{"hidden_size": 160, "num_attention_heads": 2, "norm_eps": 1e-05, "init_std_up": 0.0433, "decay_fraction": 1.0, "final_lr_fraction": 0.0, "train_tokens": 118200000}
MLP neurons of a small language model. Each row is named by its layer, matrix (up: input weights) and neuron, and shows model dimensions 0-159. Each number is 128 + 24 x the weight over its row's rms, rounded and kept within 0 to 255. Numbers have three digits each.
After each neuron's rows, "fires after" lists the tokens most often just before its 100 highest values on Wikipedia text that the model never trained on. A number after a token or word is its count.

L4.up36:126081093128170093113122160141142151121118163081139160118098086144127137100129124095121141138094125111123144135171068078130131139092140167153124115133115167091122162130127170120123128114125119153129174159143109120144076108092180126103115129108141128138123131097127099112102155107093156137169133193101111149122107122150143102127175141128128114128152102123133136128106139124167166152131156092107144098079126092143117124109140105133111129110128112125104093115072119097140143148121120
fires after: " P" 15, " p" 13, "ot" 10, " h" 8, " w" 8, " his" 7

L4.up603:130134172099133127112102151086121162085147107168060135124143107134084115116155129127100119135126068132116082190098130095103145143112112131107103149138091125109156142114148127096149120131132141093157118140158134136128103138138112158143091121125109148171138117134134118136144145152146156153116136137145166129112140131134127152088110162112090118138150111108107115110123167086171148142137133116135130108111184141154124159098138081143080137137130141145128175173133117091088148110082116
fires after: "9" 51, "0" 21, "8" 15, "1" 9, "7" 4

L4.up415:131082090152130130106097096117108091170124135117141168132137130085177137128142172124168090094126136128131094079169133134129139118183169113096118145126129134133138133098151155144103127168145162140164137100154100113154088120129107071102114126135129108156142126110108130104121116126124155133134130112127136153147140100101109134147146157112149127142083122130111158118160117154111134106127098091122142125155101158151103149113098089122075138174074080142092142157126133123119173128138143
fires after: "\n" 22, " " 18, "ele" 17, "ro" 7, "m" 6

L4.up544:121133100172143135130134159112119151140120093156147116141132134153137151124165132139175160104117134096138149128088134146151073115125161103134165161156125123111154146118168131155200140095112142097174114135115137125100123107087132078117101141104128130154079135135118122098174149188106128129136145158141117146124156134147120116133058159083128131121140136182128159130124143133127173135151132118149140089115127104120162147134085122136151096128096123111125163092111143133126153142082139
fires after: "==" 29, "\n" 8, " ==" 6, "is" 6, "===" 5, " ===" 5

L4.up225:145157118129074155129120155134149107122117175133152103112140135139138119163137162124114106133140156115113149164129136148161137147151086147110154111119093147147147151121125146102117145145156169153131125125097156105169140175107110127122149114107138180128196118124128135156125134162050110157121151135106149079161143095131140163102152144130149105173124128072140138108140093133149117094140102124114123107112159108144100158133094106100101106145160112123117144084088158140116100107107126
fires after: "\n" 35, " " 28, " v" 7

L4.up114:105154151120088148105058109124112110141099136135123143141095177116145152144135164113106129106116119121163139121173130135130154117122110137106117154175144071126081125119090148094131087163143153119100107141136154133127124128166120152092119156093156189082141125127105123117119110159150099146133148108156142131116141141125129091111126116100143136170102106147093064097114142136119097135101109151102147139128144127122135107125135124159154116115152152137138162165167135081114137086091099
fires after: "9" 23, "ab" 12, "st" 7, "qu" 6, "ist" 6

L4.up607:120118126156147107144097098096102133136108168154178132150145105129119169150144176101095150128147146130101137092119136121150149129121130159144159128130120133163171150121111133099182152075142136103164093107124140116147124139126076178160138147096133118120112143137144125143079116139074116131153169106121144088054142121111135121129142103111123110112140125166125119107108133105097140108129108098114165105094136067108086113132121119146097163138101111155088102130142132116106131123124101
fires after: "f" 20, " f" 20, " v" 17, " b" 8, " ch" 4

L4.up338:125120160137132167127109121107125159123107166134148115084116088165135138093104106102144131096124130155156099156133147143128140132128159165150131072106149111096124140095099134147072112150112138149124099162136094134134132101160166093134081122143135166155124144137140161141145151150126135138168144148162149152102175127149094143130161092182168117132106141065131109135117161144141120145130105134182149096122128140140098098121143140120122143061121127105082151130116134143135111147102122
fires after: "b" 29, " P" 18, " p" 6, " qu" 6, " l" 5, "r" 5

L4.up409:164140101130132118139106140118091131146098156115134091109099154156123130095127084119138150105162114160155105122137111101186139100086155115101179135109148116111155116120134118131106129126095158176129108125108126136148135138115135163129127111100068145119127081127120109111126140135099131156110104145176095157140154153108135173115134166128139090161162167152088119132126138144119112149131154177146153122153125138167148103080098142127133149167126130144142134185145174170155136134102152
fires after: "\n" 49, "." 13, " ==" 5, ")" 5, " |" 4, ".\"" 4

L4.up80:095127132174069134137147150076122119114079137136114087164153100150132136158137128097116095141148152097145133145109098108171112140122126144143151140132110121161191127113100114084113109121109150097111117155080109122125110102102126132142115099118119159107151131135151137138155154146178163135114130117140069159138144121161200097135127128158157146115132077149128105130188125114141143136130142112148096140163099171154129101087118146151132106115146118132114139144111099104129116144132115
fires after: "2" 31, "0" 13, " a" 7, "S" 5, "s" 4

L4.up462:109114090108178106115105180126100114128122137152112159099117096141126149108147121137129150146112094102138142105158157152139162162152108101124181126162163102128114109114101159155104067139177164079118089120140142122130106139102116160112084090082138121112161130150154150145118160126161123086155122157156130174133137094113141167120142140154160123151127137168124168116137124114086118148095116147111122141132150154118153113122128104107140158170139096128155111163153134135112152135132136
fires after: " an" 15, "ver" 11, " am" 10, "iv" 10, "if" 7, "ar" 6

L4.up472:112108099178149126125087111123147105138117096151106097099123094100137095128124156111130142077125160099086158126128155160171099135173145129144142117142146133123103128078143131130123104172105158144100115125122138178148097139128117102121137144133133125124122142110142082144120103162099122132125104143107117113165113090116115044132123128135163125137093072136153102112138109083102121072122121118111159121108118105149137135129156108112077101121116097102107163105117121127087154101106110
fires after: "f" 23, "," 18, "." 14, " " 7, "0" 4

L4.up278:130104139140136141156166099129162085110182161131138099137139151126129087126144113114150146112105160135107134127146115151127103105116119134132092176121087157161105132129157172132160146114144117174119174124180094100120111109155159105093129147150139142157163132152121091126134157115158117137141164114086113109176111128147113127137123106084120130121122142127139109080082070147080153158109138137148137121080111159121112141134106131122119150159100125154104117177140155097163124122153145
fires after: "k" 14, "s" 9, "c" 8, "m" 8, "oc" 7, "y" 7

L4.up261:140135135114132122132141154153153082156141139113153118090134089137118151096105127168079118116084178143141140151136175104150164135097082140100116135115094079092155140123102129129109084140108128151155149143121153132130141074130141104132101151140121121106139119142123077140173141128089160149114086157126156159140107156169084087121148142111146081102159082161097137100143152113090122123130124164130139108112136127127134084163135136133155139149150165132144112116109152145103142130125129
fires after: "\n" 31, "\\" 8, "H" 8, " com" 6, " sy" 5, " A" 4

L4.up247:143140090122160143165154116107139097108143106144121176085136089115157136126120152115085156085122142157086135092130143112162142115126121096122153167162107120147164174119124142116132126125154096132110088121136116111176153120104155114111101119155164117112142094152158115107142114082097126121104141120107115090157117141163103154135163145088171129135136109136142154115146154096117104112145140131148099186143129151130132118148127100098076099161107157156152144144160150113127116135092175
fires after: "\n" 90, " A" 5

L4.up182:140131101085136140168124100135139134133166126107114137102144096127167130107155150074122143114160179162123140139136168145112135127105094147115136132107126106171122145099141135089106138111131136141109138191115120110094139140182117153137134123097111085123144110095137133093129130168118086112119153110134127103104131151183137139124159109119132120143115141134141152101160164131152082143124086156107119124100138126139174108079188153149093109174143122127092151126153085146107168111121124
fires after: " S" 25, " H" 18, " W" 9, " D" 8

L4.up183:100128112101134150132117114118108110098119138116166113115127125168133120106142136129121136105147126165104137130135134120117133191142121127141093095101128134158103116095087111119178103157129156084099112132148167114138132113075114125117113127133110142138129114167129161108170100130110122179121156095145133131121079134146114138148107109105121091146138134082167124121122107112141182156121128151164154080120119139104170156158198125152153111141089080131100156114134105084136135159154168
fires after: " O" 13, " P" 13, "9" 12, " W" 8, " K" 6, " N" 6

L4.up468:128105109142157145138117110156125147166151152089123134108128121103134105153077161097118115113149113101119115168174090136148115128118144157107131184135146118115106148124117096138117092122096136183152162123124156137114084137089122059118150155124109120147141147148151100092096086129163152123123103113132152141132143139117143139088126156122171108108092114126162101145140156151122119123101100145104151106080105116125175130124146121130122114139095103095133155110061123089169140138115143
fires after: " t" 13, "y" 12, " T" 8, "hy" 8, " F" 8, " C" 7

L4.up246:173137141121152111118128129116128140138126119104113099170181105147146107165098132124125167137191111128133128133144102107147156145187136135116143150167142153146130133101138122109171111106080098148101112121122147106119095136151095147117139125121157131097137129099129140125165153168127095144127135098146091137135115104210150153130137139080183135158101132136144104141160099134085177166144151093118135101133117160160116151134129075132143084134119120132105137129155105118146152150125125
fires after: "0" 33, " s" 16, " the" 7, "s" 5, " S" 5, "ch" 5

L4.up198:142147135117134126115125180096126134148133123096135125109118123128128132097125075188144166152119145120080128150186120187110093133118141098125143117102110126150119157088163144172116136089125127118153097102162152121151122128115175150125136133077132145174120122106102164132159139150091108152137110137137092118110119099160084147127107145106102088145127114148113142128132145103093077142094125142153123117116149125146116105110136159086145142148081117099154132100140165124088142165105144
fires after: "\n" 42, "stit" 9, "ul" 5

L4.up638:144132137178103110191111160153123079106105106103102123084092132114114154084119114133129158151100125126157126113129104138178120126118132148123116123100138122128123082099120119122150126079138106086137130147175109101107151121137143163156153126120117153136136133111134148139123161106085117160163141162152171132137099117129096130118112174109123120106117143127104176082097129155153149093122111118158165093082158102141144160112139117147155175162091121132107139133127170093143114116151138
fires after: "\n" 14, " pro" 11, "p" 7, " comp" 7, " b" 6, "o" 5

L4.up115:136101068140110106109158129113077143111129124153166137159135150177164108167099161149150134142140112129100154098155137130163121114160145159109139139106149139194121153147153131142155154150152135171136084128099121109148150164156095128120125167097134111150146085124116117140122140140127119107153104067144121137154096092115110151137133126116145103124115108170133167109155108166121132117121168117131138084106137145111139129142097123107112100135081074098134150126108166160133116119094136
fires after: " (" 39, " C" 21, " " 12, " c" 6, "\n" 4

L4.up424:143151162135114128162128109151121147142083164115173151125109115158109133128153138121084103136122118168151111146129128101131156168115149121147129116147096160144149128164096122113131112153149131109091157113109144180108106138164167165156098138117145159131148116167087134097186123107145142161116138127113122159117162136172182105145121137122144137144109074118173084153139102124132151105130107155126116072113139145111121139102184124156159129119148136108162102163112096106111140122144100
fires after: "0" 74, "9" 16

L4.up451:109137144165165176095103106157126192081120135113128132072111137128150097182111159141158133098134103135131138194163160095095155161139132110101132159130071089149139104141109141135149094134117127105131110107113165129102124145142140129089126117117114161144108143148165125157109104142140135166081129168149124111124150137132151155126163178136163153109108139131161110122163117121119111131147121145108102119139128125133113168085111135148156140119117108136148107116118151123182097117137108
fires after: " T" 27, " t" 9, "i" 8, "th" 7, " C" 5, "es" 5

L4.up373:146085096107135116122112115127099150119113161128116092129154144111085121108129157104099144129150092165088123164151133099129144124120136144140166177110119151125117124142142169111102174178114102127123122173108208152145144157126114120130136125153110140115121125154145143123145111096138119155092135139079130088123157134121148113122115107094175124126115094115140133150184159150157144120154109175134148117129133135103150108080164155136135163090162148110083121109139096111176124135117138
fires after: "0" 21, " t" 20, " T" 20, " e" 10, " E" 8

L4.up423:149105132089110128148142127108109092130157078120125128193153089137102117101176077134100125111133158153138109158138151114135123153143118128102143132134116109161195111116152128119164100122128138126118118131171122150119093140156097085116174115169165139117097107120146148130118137106128141137109138154144116127119147143159120142091158165145147157099124161124108163152127121108117089154162124111117157119109119126107156076142107146070155088122170146110104182133146106106107140098122118
fires after: " m" 18, " S" 12, "ow" 8, "om" 7, "T" 7, " W" 6

L4.up436:118102126118137128104089109146152117122154140115145145076131120141106145110105146163168131121112129118116169154130099158131111085110121111113124135086096142137097163065121119148137140107144080131112086137128125140157113143108123066083116103193119111107144103142118128140129129165150124148088154120126149109125112126115117105104125170140099139113162109093126121143111124147110178127127120118148108116146085116108112152151107079145146146112133142142072137175123208132117148163100126
fires after: " c" 17, "y" 14, "\\" 6, " C" 6, "c" 5, " sy" 5

L4.up585:154147129117137141153140126113136151136087153106125093163123096125113148158184109135159153128119105144092160124121099145132136128136133137100138142138035109153146109078144133163139135118143116111133091150131117121118126116113178113109141173128132125133091126153105119130076160117141089103101127118126081122140057146100139136145126134125122152080120130132111109144160132096139125148151160128124139178101122081098095100135146107129122097154130139090141128147129147095162095174118084
fires after: "e" 15, " M" 15, "ome" 10, " a" 7, "f" 7, " e" 6

L4.up25:123121182139114152101116167115147101153140103133095088148170136110115165108180140136115124120104112127180104115088113152106120105119116154099187081093085152113157107120106131154079114158134121116131135100151132134114120122177119165139115091103132170135127116134137131108146128168112151161148133078158152154138109105141140110177172160104127127174148144111104101128138116138146089116119105151156133126130139116137144124133142152102121147102096159136135132147095091102129134114096174
fires after: "\n" 71, "1" 4

L4.up22:160102104144107150178132147173085120142131102087151131120120104143154154129124121102189121096118155152098159136125138104130138125095119169101155150146152102108143148134092158158153136136165116143116123172136101098112152112117138083087167108136074132117154123164124175148143117140121134107137140112151103151116127137128126159147126149116132096084112111097116143127110069078157094137166150104142105146113160119116121084118100128088146106134102143107120114113147159115155159107157133
fires after: " E" 18, " le" 15, "e" 13, " Ge" 9, " e" 5, " Le" 5

L4.up313:093127093120148113080115079130104120137126095088074106142147145120157083138121129135121128116102158112125153153140156130112092121146122094183118170144148139132121084117091145141128175125104130171117089107105084118113140115182132081100128146133138113076131139176120127116108090123169117159085120151134150138121143116118107157097153149122140147097104115102143149120143152115111130110110134142096157161127147119141138124155152141127129139164096120079121135093162115087111128107083126
fires after: "le" 20, " t" 12, "re" 8, "%" 7, "ro" 6, " T" 5

L4.up239:114111138129125101106095157139166090150108120123081066146130100102151148144116121159111152128124156098131145125183166156149105148105116114138134080132138094148147118128108131114158095112129106097102121139117144136172142105107160128125091119068144137118133093160118091120148162105136144141142088160137172087141144132156132137183125135149154111168168139125118145127130111150143139123113107125123161079139177113119096080131130104081147130115103099104125143145150126135094093138127091
fires after: "\n" 27, " h" 11, " am" 10, "el" 7, "al" 5, "iv" 4